Part of a small language model's weights.
Size: 13 layers, MLP 1344 SwiGLU, 78.6M parameters.
Architecture: RMSNorm before each block, normalized queries and keys.
Training: a variant of Muon for these matrices, 977M tokens, 7451 steps.
MLP neurons of a small language model. Each row is named by its layer, matrix (gate and up: input weights) and neuron, and shows model dimensions 96-159. Each number is 128 + 32 x the weight over its row's rms, rounded and kept within 0 to 255. A neuron's up and down rows have the sign that makes its largest values positive.
A block is one neuron, or neurons of one layer that tend to fire together. After each block is what it responds to, as a language model described it from the Wikipedia text at the highest values.

L9.gate876 [134 149 120 122  79 137 155 121 111 101 100 154  49 162 129 140  86 121 114 106 123 120 122 189 114 115 165 112 149 120 111  61 140 101  62 174 117 147 226 151 110  51  86 129  71 102 137 113 116 135 181  70 158 126  82 138 104 135  94 126 152 135  90 161]
L9.up876 [118 147 183  66 112 124 124 118 174 113  79  84  94 166 140  97 107  92 117 124 142 128 113 123  85 143 204  72 167 145 118 130 116 151  67  94 118  91  94 184  69 149 104  73  96 118  80 183 141 162 183 147  92 159 168 150  62  92 113 150 135 127  93 124]
L9.gate965 [163 109 108 111 135 138 129 164 103 128  88  94 119 142 119 176 154 115 147 134 132 153 186 161 149  98 129 158 134 104 105 131 138 112  97  91 145 113  88 198 154 131  69 109  55  76 178 193 156 120 114 103  76  31 108 107 170 126 141 192 140 126 150 106]
L9.up965 [119  99 100 139 139  93 148 137 149 154 196  87 145 182 104 133 139 130 114 185 119 173 173 120 134 141  68 182 120  58 152 113 149 130 141 119 111 177 140 167  91 166 147 102 133 132 118 159 109 132 155 107 193 104 108 133 116 129 155 199 122  85 214 156]
L9.gate1065 [151  99 150 123 101 127 172  94  87 134 102 190  83 172 150  95 100  64  99 135  77 115 180 136 147 101 125 179 157 159 121 107 101 122 116 114  82 148 143 155 153 133 128 118 142 113 204 109 142 174 102  84  86 106 119 165 111 145  97 150 147 130 199 205]
L9.up1065 [ 95 123 178  78 181 111 110 122  50  94 126 123  56 120 157 144 122  54 123 143 113  48  62 132 164 145 112 123 159 127 139 129 168 139 116 127 138 144 152 128 125 137 113 123 110 136 199 138 156 163 139 151 115 122 177 187 117 129 140 109 132 149 101 107]
L9.gate1273 [ 75  94 142  95 127  89 146  98 134 134 130 130 170 172 138 128 155  83 116  96  76  66 132 169 199 108  75 153 148 155 167  78 158 138 117 151 120 102 133 143  79 147 168 176 104 139 121 182 122 122  87 107  98 195  80 161 145  98 122 176 104 193 152  76]
L9.up1273 [115 176 144  75 117 160 108 144 111 125 117  84  90 154 117 121 182 127 154 125 107 112 112  93 147 106 131 158 148 159 101 139 144 147 107 127 139 144 138 170 165  79 158 101 119 122 109 151 153  87 131 134 160 138  83 169  62 152 165  89 150 153 152 150]
Description: Capital M, US places

L3.gate546 [ 97 171 159 168 100  64 125 180 141 147  89 119 109 196  61 139 162 114 162 108 157 151 125 130 125 137  94  85  97 136 160 143 149 119 133 148 128 146 122 126 134 105 134 177 156 124 149 148 118 124 157 123 180 173  79  92 112 173 176  67 126 100  41 161]
L3.up546 [ 73 148 168 146 152 118 194 153 122 152 115  95 206 100 101  76 157 103 166 161 127 116 143 100 137 157  70  74  95 167 107 110 112 165  92 121 169 169 122  73 102 108 127  96 192 124 179 124  74 124 122 117 135 168  76  70 141 150 195 133 108 140  95 143]
Description: Proper-name opening fragments

L3.gate746 [130 183 125 132 181 120 113 113  88 149  80 137 166 105 144 119 121 149 191 129 106 115 160 148 135  81 107 150 148 135 105  81  99 149 115 198 131 138 146  98 149 116 155  81 149 154 178  81 119  54  93 133 136  82 115 172 112  98 165 122  76 130 166 150]
L3.up746 [125 143 134 152 103 130 185 142 162 116 110 142 138 120  99 138 122 148 136 133 133  87 132  74 157 148 154  84 132 109 137  93 117  88 139 101 136 104 130 150  98  77 135 167 117 170 131 119  92 155 140 107 104 127 149 105 135 122 131 114  81 198 143 123]
Description: Copula after subject

L8.gate130 [123 124 117 105 131 146 160 129  78 114 105 181 103  83 123  94 118  75 147  85 109  90 223 139 103 154 172  87  91 164 157 121 169  89 133 118 137  88 107 123 110 126 102 133 128  31 158 122  90 140 105 126 180  73 106 198 161  97 182 135 117  82 102 160]
L8.up130 [108 160 177 112  96 117 103 126 179 129  98  92 191 117 157 137 102 125 116 181 166 178 121 109 179 147 117 180 103 138 113 121 145  70 181 130 146 129 115 145  76  89 182 148 154 130 171 191 130 104 155 117 133 163 135 131 117 133 119 158 125 145 122 117]
L8.gate137 [125 136 106 164 148 128  49 108 122 121 141 182 127 144  85  83 158 130 167 120 135 132 117 144 153 152 192 143  92  99  95 164 126 101 128  98 171  94 161 123 127 128 128 136 141 110 120 101 131 151  76 171  72 154 212 102 121 148 130 124 133 120 173  77]
L8.up137 [124 113 109 139 148 108 113  99 136 117  97 167 109 152 137  95 136 129 107 146 131 167 101 129 115 149 119 123 123 126 103 172 100 150 132 170 101 114 169 122 108 140 138 146  82 131 134 107 145 123 104  96 106  81 194 168  80 157 117 163 185 123  74 124]
L8.gate181 [142 144 125 211 120  82 178 118 102 171  84 159 152  81 127 103 112  96 141 145 111  85 126  92  75 129 108 171 155 132 109  99 159 127 119 132 132 166 128 136 120 143  91 211  92 190 162 122 144 122 105 131 137 153 105  99  63 146 150 119 180 150 136 171]
L8.up181 [170 140 124  82  99 140 170 136 102  86  70 162 121 142 138  78 140  99 173 135 106 111 142 146 102 109 114 105  88  91  34 167 163 177 157 177 104 146 169  71 137  90 105  93 150 179 131 104  71 153  74 129  47  85 129  63  79 115 162  89 115 102  74 130]
L8.gate330 [119  90 194 139 149 154  79 164 121 153 169 153  69  84 181  94 112  98 120 166 123 124 120  94 163 114 121 177 114 141 159 131 118  83 143 156 129 112 123 137 118 133 106  70 146 169 130 169 158 158  97  95  60 178 173  97 106 169 177 126 151 176 184 125]
L8.up330 [174 103 110 177  77 162 123 108 164  99 121  83 140 116  67 147 160 166 161 143 110 141 172 107 183 119 121 124 149 197  97 107 130 121 106 215 166  94 107 138 157 122 129 117 187 138  92 157 159 146 150  83 113 137  93 140  81 114  84  65 120 154 115 121]
L8.gate440 [172  77  85 123 114 129  73 109 127  96 133  92 143 173 112 138 116  82 105 170  95 143 113 186 158 177 144 124 141  92 151 101 126 124 117  66 163 150  70 164 159 126 107 121 128 112 120 110  49 122 171 139 148  89 123 152 157 146  89  98 169 123 138 152]
L8.up440 [ 97 146 125 142 133 157 126 142 108 150 140  94 152 144 137 125 106  57 147 150 101 164 145 164  87 147 125 142  70 103  72 158 185 110 169 148 194 143 107 100 112 159 102 139 208 152 193 135 118 154 217  52 132 104 175  99 178 145 102 109 189 193 123 181]
L8.gate552 [162  89 145 160 141 132 128 124 110 168 154  88 135 155 162 177 107 133  88  96 166 168 122 131 117 139 160 194 170 124 138 143 115 160 148 135 140 118  79 145  76 183 147 143 111  98 110 158 155 112 115  90 149 128 101  85 167 136 119 158 117  90 154 162]
L8.up552 [ 85 177 105 146  91 189 139 162 115 144 115 146 139 147 174 169 120  91 130 126 140  89 137 114 155 133 108 125 118 132 219 154 122 154 172 150 143  99 136  94 165 149 142 143 130  52 188 118 103 171 124  89 176  90  54 148 153 179 143 128 129  86 141 139]
L8.gate567 [135 131 106 128 124  93  84 168 115 139 132 143 113  99 145 144  80 162  89 131  92 163 137 120 147 160  95 109  87 139 147 174 131 161 104 153 115 175  80  76  69 151 114 131 116  97  95 125 150 124 144 180 114 147  51 140 171 102 143 169 166 132 140  70]
L8.up567 [133 118 174 124 131 156 184  88 131  93 124 136 152 129 177 139 133 151 121 120 135 149  99 146 220  97 144 136 165 140  85 157  87 167 121 120  69 154 176 154 125 158 115 110 176  99 131 124 115 111  88 102 134 143 151 188 105 125  86 129 107  83 162 142]
L8.gate654 [145  87 154  69 132 139 147 164 138 119  87 137 127 127 144 107 106  94 113 110 104 127 105 147  69 114 109 119  97 132 163  79 220 156 163  63 232  78 130 133 119 145 111  86  99 118 115  82 111  49  56 152 188  92 102 168  88  76 109 167 161 128  78  95]
L8.up654 [172 124 139 136 108 152 131 146 115 118 124  39 139 149 103 128 136 102 102 105 105 127 139 137  80 148 130 148 101 132 153 114 144 159 125 104 126 137 118 122  87 135 136 122 167 186  98 116  79  62  61 134 131 107 122 136 126 125 108  99 139 117 113 114]
L8.gate707 [151 157 208 122 128 118 126 176 169 147  88 118  56 107 125 154 114 123 123  72 110  98 118  65 123 145 154 110 110 140 111 167 104 116 170 119 107 140 109 115 123 127 140 137 112 125 146 144 163 131 119  90 135  50 144 155 143  89 140 132  75 149  70 117]
L8.up707 [129 104 154 122 162 109 151 170 112  83 111 131  53  56 114 151 159 143  99 155 100  98 169  90 114 181 135 130 169 161 144 102  76 105 160  74 140 100 170 115  99 124 107 119 159 125 165 151  94 125 120 109  93  77 105 108 190 108 104 121  94 101  35  86]
L8.gate780 [106 114  92 110 181 197 164 145 163  37  92 168 150 117 127 156 129 142 164 130 148 120 147 138  83 146 112 116 134 154 151 158 151 119 137 159 106  90 145 112 116 149 154  94 107 182  71 133 122 189 161 104 171 116 156 153 124 117 142 104 156 106 110 101]
L8.up780 [142 118 172 166 134 157 117 116  90 144 120 171 140 174 124 160  85 126 128 108 134 115 146  88 117 145 174 101 124 128  60 163 122 191 106 200 123 129 162 131  69 123 127 155 139 140  92 220  81 150  67 135 145 130 107 118 106 121 133 120 130 124  74  85]
L8.gate849 [155 126 170 128  98  96 114 151 146 144 110 129 104 102 110 130 138 129 150  67  93  82 141  99  80 108 125 133 165 119 143 154 127 142 126 143 133 123  78 100 127 119 112  84 154 145 141 171 167 161 126 112 136  88 119 120 134 122 173 180 197  91  53 149]
L8.up849 [122 145  63 120 127 117 165 119 156 179 110 195 104 199 173 178  77 110 120 100 101 138 134  64 119 185 152  57 130 115 170 118 159 108 131 112 130  96 149 138 135 199 116  93 101 135 152 143 159 154 215  86 112 133 113  69 133 150 109 103 117 158  74 173]
L8.gate951 [ 94 128 133 143 160 175 152 151 144 100 121 166 148 136 162 179 126 112 174  93 104 138 134 145 173 134 165 178 134 110 159  78 116 156  93 157  52  86 136 127  62 158 158 112 152 109 176 150 110  93 142  66 185 104 147 119 114 126 122 133 185 152 117 113]
L8.up951 [170 158 188 121  53 150 175 179 135  78 100 172  89 137 154 138 115 132 103 172 126 172 155 114 110 138  86 195 132 156 117 109 125 144 131 144 155 107 153 123  85  79 108  91  98 133  99 106  54 126 158 127 119 160 169 187 176 153 129  99 115 127 126 162]
L8.gate990 [142 168 148  66 167 105 168 113 163 137 166 176 178 135 116  92  59 105  97 157 117 124 155 123 124 107 154 117 123 103 141 112 179 137 129 120 108 116 131 145  83 131  83 153 202 135  87 126 144 107 103 181 165 138  94 139 194 130 162 109  98 145 168 184]
L8.up990 [ 79 158 142  77 122 121 105 157 157 118 140 154 166 104 126  97  89 103 150 133  70  78 110 162 122 134 122 159 105 118 106 121 135 142  89 132 152 138 131 142 104  88  73 133 152 100 125 134 135 104  25 172 149 106 141 197 138 101 169  97  59 145 108 164]
L8.gate1171 [133 161  80 189 149 189 116 151  89  65 158 120 160 179 101 126 110 115 142  68  97 136 155  97 138  74 130 143 133 145 144 111 181 100 132 126 157 108 158 104 158 160 147 153 112 134 175 108  95 103 165  79 147 168  88 130 117 112 114  46 139  80 111 149]
L8.up1171 [ 89 154 171 126 106  99 135  84 102 187 131 106 150 130 115 102 113 158 146  94  93 155 123 111 105 121 156 153 118 188 104 139 139 128  66 154 116 156 147 154 149 200 147 158 128 122 160 150 120 147 124 126 113 140 147 170  99 123 175 169 158 126 113 134]
L8.gate1267 [144 155 119 149 136 125 106 140 100 107  63 133 134 117 123 118 101 168 114 116 136 120 129 106 150 124 112 137 125 121 164  91 123 130  81 160 127  83  91 140 139 142 164 146 104 162 137 137 119 154 129 189 155 206 174 164 106  86 107 128 153 203  85 129]
L8.up1267 [134 112 156  93 141  73  87 193 107  97  79 100 110  88 169 108 140 131 110 149 134 118 127 169  83 154 148 136  66  94 169 134  95  89 114  96 142 130 143  96 184 115 152 142 116 127  58 199 153 110 104 151 155 130 172 137 103  83  85 106 101 132 120  76]
L8.gate1271 [156 157 193 150 153 164 121 152 161 102  71  96 134 101 110 102 167  77  94 140 142 127 109 162 132 112 161 136 142 125  56 196 110 116 106 137 156 151 128 209 167 126  90 214 120 131 134 114  57 140 147  95 177 139 118 151  83 142 108 137 104 146 178 101]
L8.up1271 [136 150  87 135 160  51 119 139 149 105 131  96 135 117  79 166 185 138  76 159  65  99  92 180  92 145 165 190 134 175 129  86 125  74 148 170 126 144 148  48 132 159 123 130 108 144 163 140  85 140  84 148 188 140  74  99 175 156 103 134 138 116 125  93]
Description: Name-initial capital fragments

L8.gate5 [110  97 118 115 112 160 144 127 206 175 108 171 137 157 165 110 149 157  94  90 114 145 175 106  33 134 177 144 101 145 136 171  62 131  79  88 178 129 150 168 127  98 116 160  98 115  94 153 142 132  85 107 170 166 183 167 115 152 133  90 106 141 141 121]
L8.up5 [116 103 145  85 133 119  98 108 149 135 112 184 147 121 139 144 118 128 156 116  43 110 203 149 133  91 110  96 180  90 141 157  88 160 149  99  93 134  76  46  83 129  92 182 106 161 102 129 136 176 164 148 152 172 141 155  70 138 113 179 102 135 173 120]
L8.gate41 [146 122 177  55 109 117 146 123 151 151 116 136 118 127 120 106 150 114  92 132  90 119 103  81 173 102 144 149 174 123  86  92 170 113 103 128 185  61 132 180 159 117 121 213 150 137  94 119  93 105 184 125 132 140 122 144  82 103 196 119 113 129 174 116]
L8.up41 [106 133 120 142 119 197  97 121 123 167 110 164  85 139 127 107 170 191 117 135 156 152 133  61 153 133 144 119 118 158  89 169 106  91 112 209 124  69 136  73  60 189 129 161 146 200  85 104  99 144 130 142 116 162 145 149 115 143 108 190 100 177 145  82]
L8.gate77 [106 129 170 106 154 124 109 126 100  73 154 150 130  92 123 122 162 102 104 117 140  85  92  80 212 157 139 184 160 126  58 151 181 141  90 195 148 140 135  49 116 161 191  64 146  89 107 126 124  99 145 153 140 100  89 143 164 125 108 155  88 178 176 182]
L8.up77 [127 186 171 144 171 121 141 116 131 165 193 130 127 147  62 167 148  75 139 114 143 120 130 216 110  95  77 105 143 108 160 170 101 158 117  80 165 140 120 110 113 119  38  68 111 104 139 177 119  96 137 179  88 168 109 181  98 138 101 101  98 141  85 118]
L8.gate174 [ 92 135 140 144 132 125 104 103 129 174 106 132 102 126  55 124 123 158 144 144 116 139 130 127 135  96  99 169 194 190 146 127  62 156 107 146  84 190 116 149 121 107  42 201  78 178 136 166  80 176 141 165 121  63 186 142 135  87 123 147 125  72  90 163]
L8.up174 [166 115 107 111  99 214  73 124 132 163 159 170 118 129  92 128 107 148 105 140 130 116 128 112 142 115 173 111 162  94  93  81 182 142 108 200 121  90 158 138 152  96 121 100 156 132 126 132 133 206 150 137  97  90 167 165 143 106 171 183 110 151 159  78]
L8.gate318 [ 63 123 148 106 109  88 111 193 155 149 117 144 156 182  92 175 125  90 121 108 104  90 148 124 206  71  79 149 139 105 143 109 134 129 109  70 154  93 135 141 116 171 115 135 101 119 149 161 151 100 117 131 159 104 178 175 125 127 154  76 163 114 120 181]
L8.up318 [156 121 183 176 136 136 103 139 166 169  90 104 106 182 131 119 153 111 100 168  94 116 141 169 166 140 121 131  85 136 108 133 106 118  72 151 168  98 117 165 162 157 136  62 105 133 219  93 169 133 194 110 144 106 166 193  62 177 109 146 140 123 189  98]
L8.gate357 [170  87 140 151 120  71 144 131 143 166 109 129 154 150  99 199 128 112 111 116  98 148 101 153 122  79 131 110 174 144 116 190 136 113 124 111  66 137 156 132 124 111 177 133  90 117 115 119 119 169 117 168 145 132 118 123  59  87 142 141 124 105 114 149]
L8.up357 [133 142 150 143 111  59 140  94 158 133 113 169 109 157 148 203 174 144 109 140 162 155  82 168 101 145  90 103 162 148 127  94 169 154 161  61 166  84 105  88 105  81 155 139  37 223 119 175 130 118  99 108 142 114 138 118 104 139  91 177  82 156 145 103]
L8.gate418 [186  96 116 151 116 125 129 139 160 116 134 154 121 102  88 125 185  92 119  97 169 176 130  79 104 106 120 107 163 151 138 175 152 115  93 160 135 114 104 119 118 153 122 139  98 179 131 149 180 129 112 127 173 147 120 144 163  63 153 163 123 135  80 148]
L8.up418 [133 137  93  99  79 119 135 100 121  76 112 164 112 124 163 150 128 163 107 124 123 117 116 135 100 132 109 127 149 140 171 117 141 102 120 117 167 147 173  73 120 151 108 131 131  99  92 136 139 156  95 129 161 192 103 119 148 126  97 131  92 123 127 164]
L8.gate449 [174 138 124 159 145  76 160 129 151 175 105 165 111 191 151 121 116 134 114 152 127 146 176 117 151 166 105 158 154 126 133 174  78  67  99 142 194 170 140  92 126  43  92 118  49 146 110 148  75 182  74 155 155 141 173 107 146  80 113 171 123 153 169  92]
L8.up449 [ 96 126 146 162 160  98 119  92 147 134 159  94 128 145 133 131 171 104 128 150  84  91 134 127 102 117 141 117 125 128 124  73 102 134 119  99  35  79 117 130 136 178 102 139 112 226  85 179 145 163 152 147 135 131 156  93 184 120 146 117 132 148 146 138]
L8.gate470 [116 158 121 156 143 108  79 184 129 147 114 196  85 152  88 168 145 133 134 150 128 170  90 163 134 115 106 182  87 192  85 155 118 137 132 143 159  78 143 143 139 122 150 147  94  92  87 103 108 105 119 126 142 132  98 123 162 126 153  98 106 147 125 146]
L8.up470 [142 118 102  94 157 131 167 111 102 126 162 106 100 176 132  97 126 140 146 113 113 195  99 132 173 111  99 131 117 113 121 108  95 103 169 143  97 176 108 126  90 134  98 117 133 128 148 162 129 128 124 129 114 164 118 109  93  91  98  79  38 107 126 154]
L8.gate555 [117 149 162 126 175 156 139 141 164  74 119 152 131 102 162 110 178 155 112 152 107 111  93  42 120 107 118 165 144 129 105 134 144 151 117 140  90 165 190 146 146  98 105  91 129 201 141  65 115 108 172 128 102  94 150 142 160 116 212  99 110 134 166 153]
L8.up555 [126  77 149 138 118 158 120 154 117 119  89 166 154 156  97 126 140 172 105 116 151 128 116 113 124 125 171 103  87 152 102 115 106 121  78 142 145  44  64 157 137 165  91 146 109 107 134 146 129 134 126 185  95 161 111 166 154 182 130 150  92 134 141 171]
L8.gate821 [ 78  88 146  67  79 105 121 154  78 156  92 112  48 103 105 116 181 126  73  88 166 123 181 162  52 117 179 149 129 161 146 167 129 209 130 169  72 116 124 117 160 128 106  74 180  91 128 140  68 135  61 149 141 141  85 159 182 176 100 115 143 140 166 146]
L8.up821 [133  87 100 101  99 114 129 127 134 124  58 140 101 127 134 153 166 213 110 144 161 116 199 170 137 121  92 113 121 129  95 127 158 156 118 128 144 119 131  62 113 135 144 116 129 178 111 172 138  85 123 159  98 133  91 183 138 131 170 117 169 158 141 126]
L8.gate837 [161  95  62 106 143 143 135 104 144 166 100 169  72 114 129 137 131  91 128 137 169 142 129 128 161  88 148 109 115 157 128  84 123 129  87  87 125 188 137 143 104 158 154 141 153 134 162 130 150 130 146 143 107 147 156 128 164 126 131 127 180 139 146  96]
L8.up837 [111  61  72  92 107 155 140  62  92 101 117 161 125 103  97 137 129 170 176 118 161 151 178 129 121  51  62 161 166 167 140 147 120 173 112 111 156 146 144 116  96 151  97 188 121 172 138 167 148 127  90 121  72 107 143 102 153 129 118 143 150 189 159 142]
L8.gate1051 [148 164 130 130 138 119 186  80 113  46 103  97 142  72  97 140 200 159 119 201 154 156 144 198 139 115 122 157 203 177 132 130 143 171 118 147 137 177 115 141 134  74 112 156  73 141 141 190 111 175 102 116  45  59 179 137 136 130  90 156 111  90  93 135]
L8.up1051 [141 102  64  87  98  63 125  96 127 147 177 153  98 104 121 125 148 166 192 156  99 125 133  78  99 103 114 158 105  92  54  84 128 148 156 121 136 100 177 115  46 120 120 164 102 150 130 120  91 146 113 149 125 130 133  97 119 151 113  91 141  87 138 108]
L8.gate1106 [ 92 140 133 130 130  97 145 117 148 172 110  86  92 181 142 135 181 178 130 127 136 123 136 167 128 128 141 135 137  93 116 196  71  94 143 108 171 204 112 152  78 136 161  86 106 153  49  91 119 152 123 135 111 128 160 148 191 114 111 107 146 121 135 103]
L8.up1106 [124  72 119  91  90 155 157 181 141 158  72  81 109  98  89 155 146 131 106 107  99 145 165 138 152 136  90 100 160 119 123 126  38 171 149  78  39 164  97 134  96 148 135 102 133 131  79 154 103 198  89  84 172 120 176 220 119  85 111 150 112 162 143  83]
L8.gate1115 [178 103 154 110 164  78  70  61 124 136 173 164 146 149 143 123 130 188  96  97 140 123 133  95 151 128 129 115 139 124  87 134  59 127 156 165 133 149 177 124  90 111  72 125 158 167 137 118 115 106  84 149 119 202 199 113 106 109 165 118 124 156 124  94]
L8.up1115 [140 140 112 120 117 118 175 113  81 125 152 144 222 107 135 142 150 130 136 142  94  96 153  46  77 144 137 115 146  91  90 188  71 127  31  96 142 152 142 148  88 117  83 128 133 114 122 112 107 133 154 101 135 163 142 121 149 109 118 141 151 117  97 173]
L8.gate1309 [ 63 133  82  90 119  84 100 144 171 100  84 175 130  92 218 124  99 105 112 115 178 148 206  71 157  69 133 138  20 207 146 131 203 161 118  61 182 164 197 163 157 203  98  84 111 129 134 100 120 121  69 108 114 128 143 180 147 141 148 163 128 117 105 123]
L8.up1309 [175 104 151 127  95 135  97 116 128 107 128  94 154 127 137 103 100  95  86  96  93  77 142 121 128  60 129 110 128 125 181  59 174 118 146  40 107 157 176 141 114  74 103  96 137 145  83  92  64  98 158 171 164 179 151 132 133 144 131 134 165 108 117  79]
Description: Predicate onset after subject

L9.gate421 [118 122 106 196  80 157 160 160 128  84 130 136  85  94 138 187 199 101 151 125 105 197 174  88 129 173 160 140 132 136  77 163 122 155 141 141  99 127 125  97 155 134 109 150  71 185  91 126 127 158 185 118 186 105 138  77 111 104 146 158  34 111 123 121]
L9.up421 [156  67 134 123  77 122 113 166 143 183 137 105 163  90  77 106 176 140 113 128 117 135 185  86 126 185 148 122  82  80 153  98 111 111 130 110 125 187  99  97 111 157 113 109  61 110 126 188  92 119 132  77 111  49 143 109 124 135 117 134 133 107 134 131]
L9.gate755 [ 90 111 133  99 129 103  67 122 148 158  62 168 128 112 124 108  83 102 155  94 172 159 107  94 180 101 115  94 187 133 131 119  91 126 125 102 178 112 124 116  84 166  78 140 142 127  97 141  86 149  80 185 111  49 141 146  92 107  67 145 106  57 109  82]
L9.up755 [149 148 155 127  84 195 105 142 112  92 121 145 105 143 137 120 123  91 135  89 142  96  93  98 169 163  90 152 146 119 139 143  89 148 135  65 120 133 102 106 153 140 129 136 110 131 119 152 190 165 145 162 103  97 131 117 159  84 130 116 116 114 143 147]
L9.gate1037 [124 103  87 151  49 112 121 192 152 117 104 157 136 155  81 123 231 166 183  94 143 161 113  59 177 114 146  49 121 148 141 117  92 158 170 171 149 142 155 182 112 138 148 125 110 144  83 154 150 143  99 121 150 136 158 179 158 121  86 106 122 138 183  84]
L9.up1037 [ 94 112 117 152 129 106  67 146 116 111  99  75 190 128 181 101 182  77 171  91 111 106 124 120 109 130 112 127 105 122  93 187 218 128 155 173 171 150 189 115 119 142 104  92 113  82 131 180 141 156 148 137 118 139 126 165 127  83  88 115 126 154 122 165]
L9.gate1164 [132  96 101 169 128  67 107 184 116 106 104 108 158 144 138 151 151 146 176  90 145 119  95  94 136  97 115 110 135 135 106 108 151 122 155 114 192 106 139 181  90 120 119 167 122 117 115 125 170 128 116 125 148 139 140 104  88 136 179  94 114 150 110 165]
L9.up1164 [121 135 138 129 168  94 146 132 179  62  97 132 108 154 107 126 206 110  88 157 144 133 126 110 145 114 128 124 138 158 141 115 200 112 134 158 178 132 105 134 118 132  86  68  96  95 125 217  82 164  93  98 102 191 102 145 170 107  80 181 190 129  91 125]
Description: Biographical role/honor verbs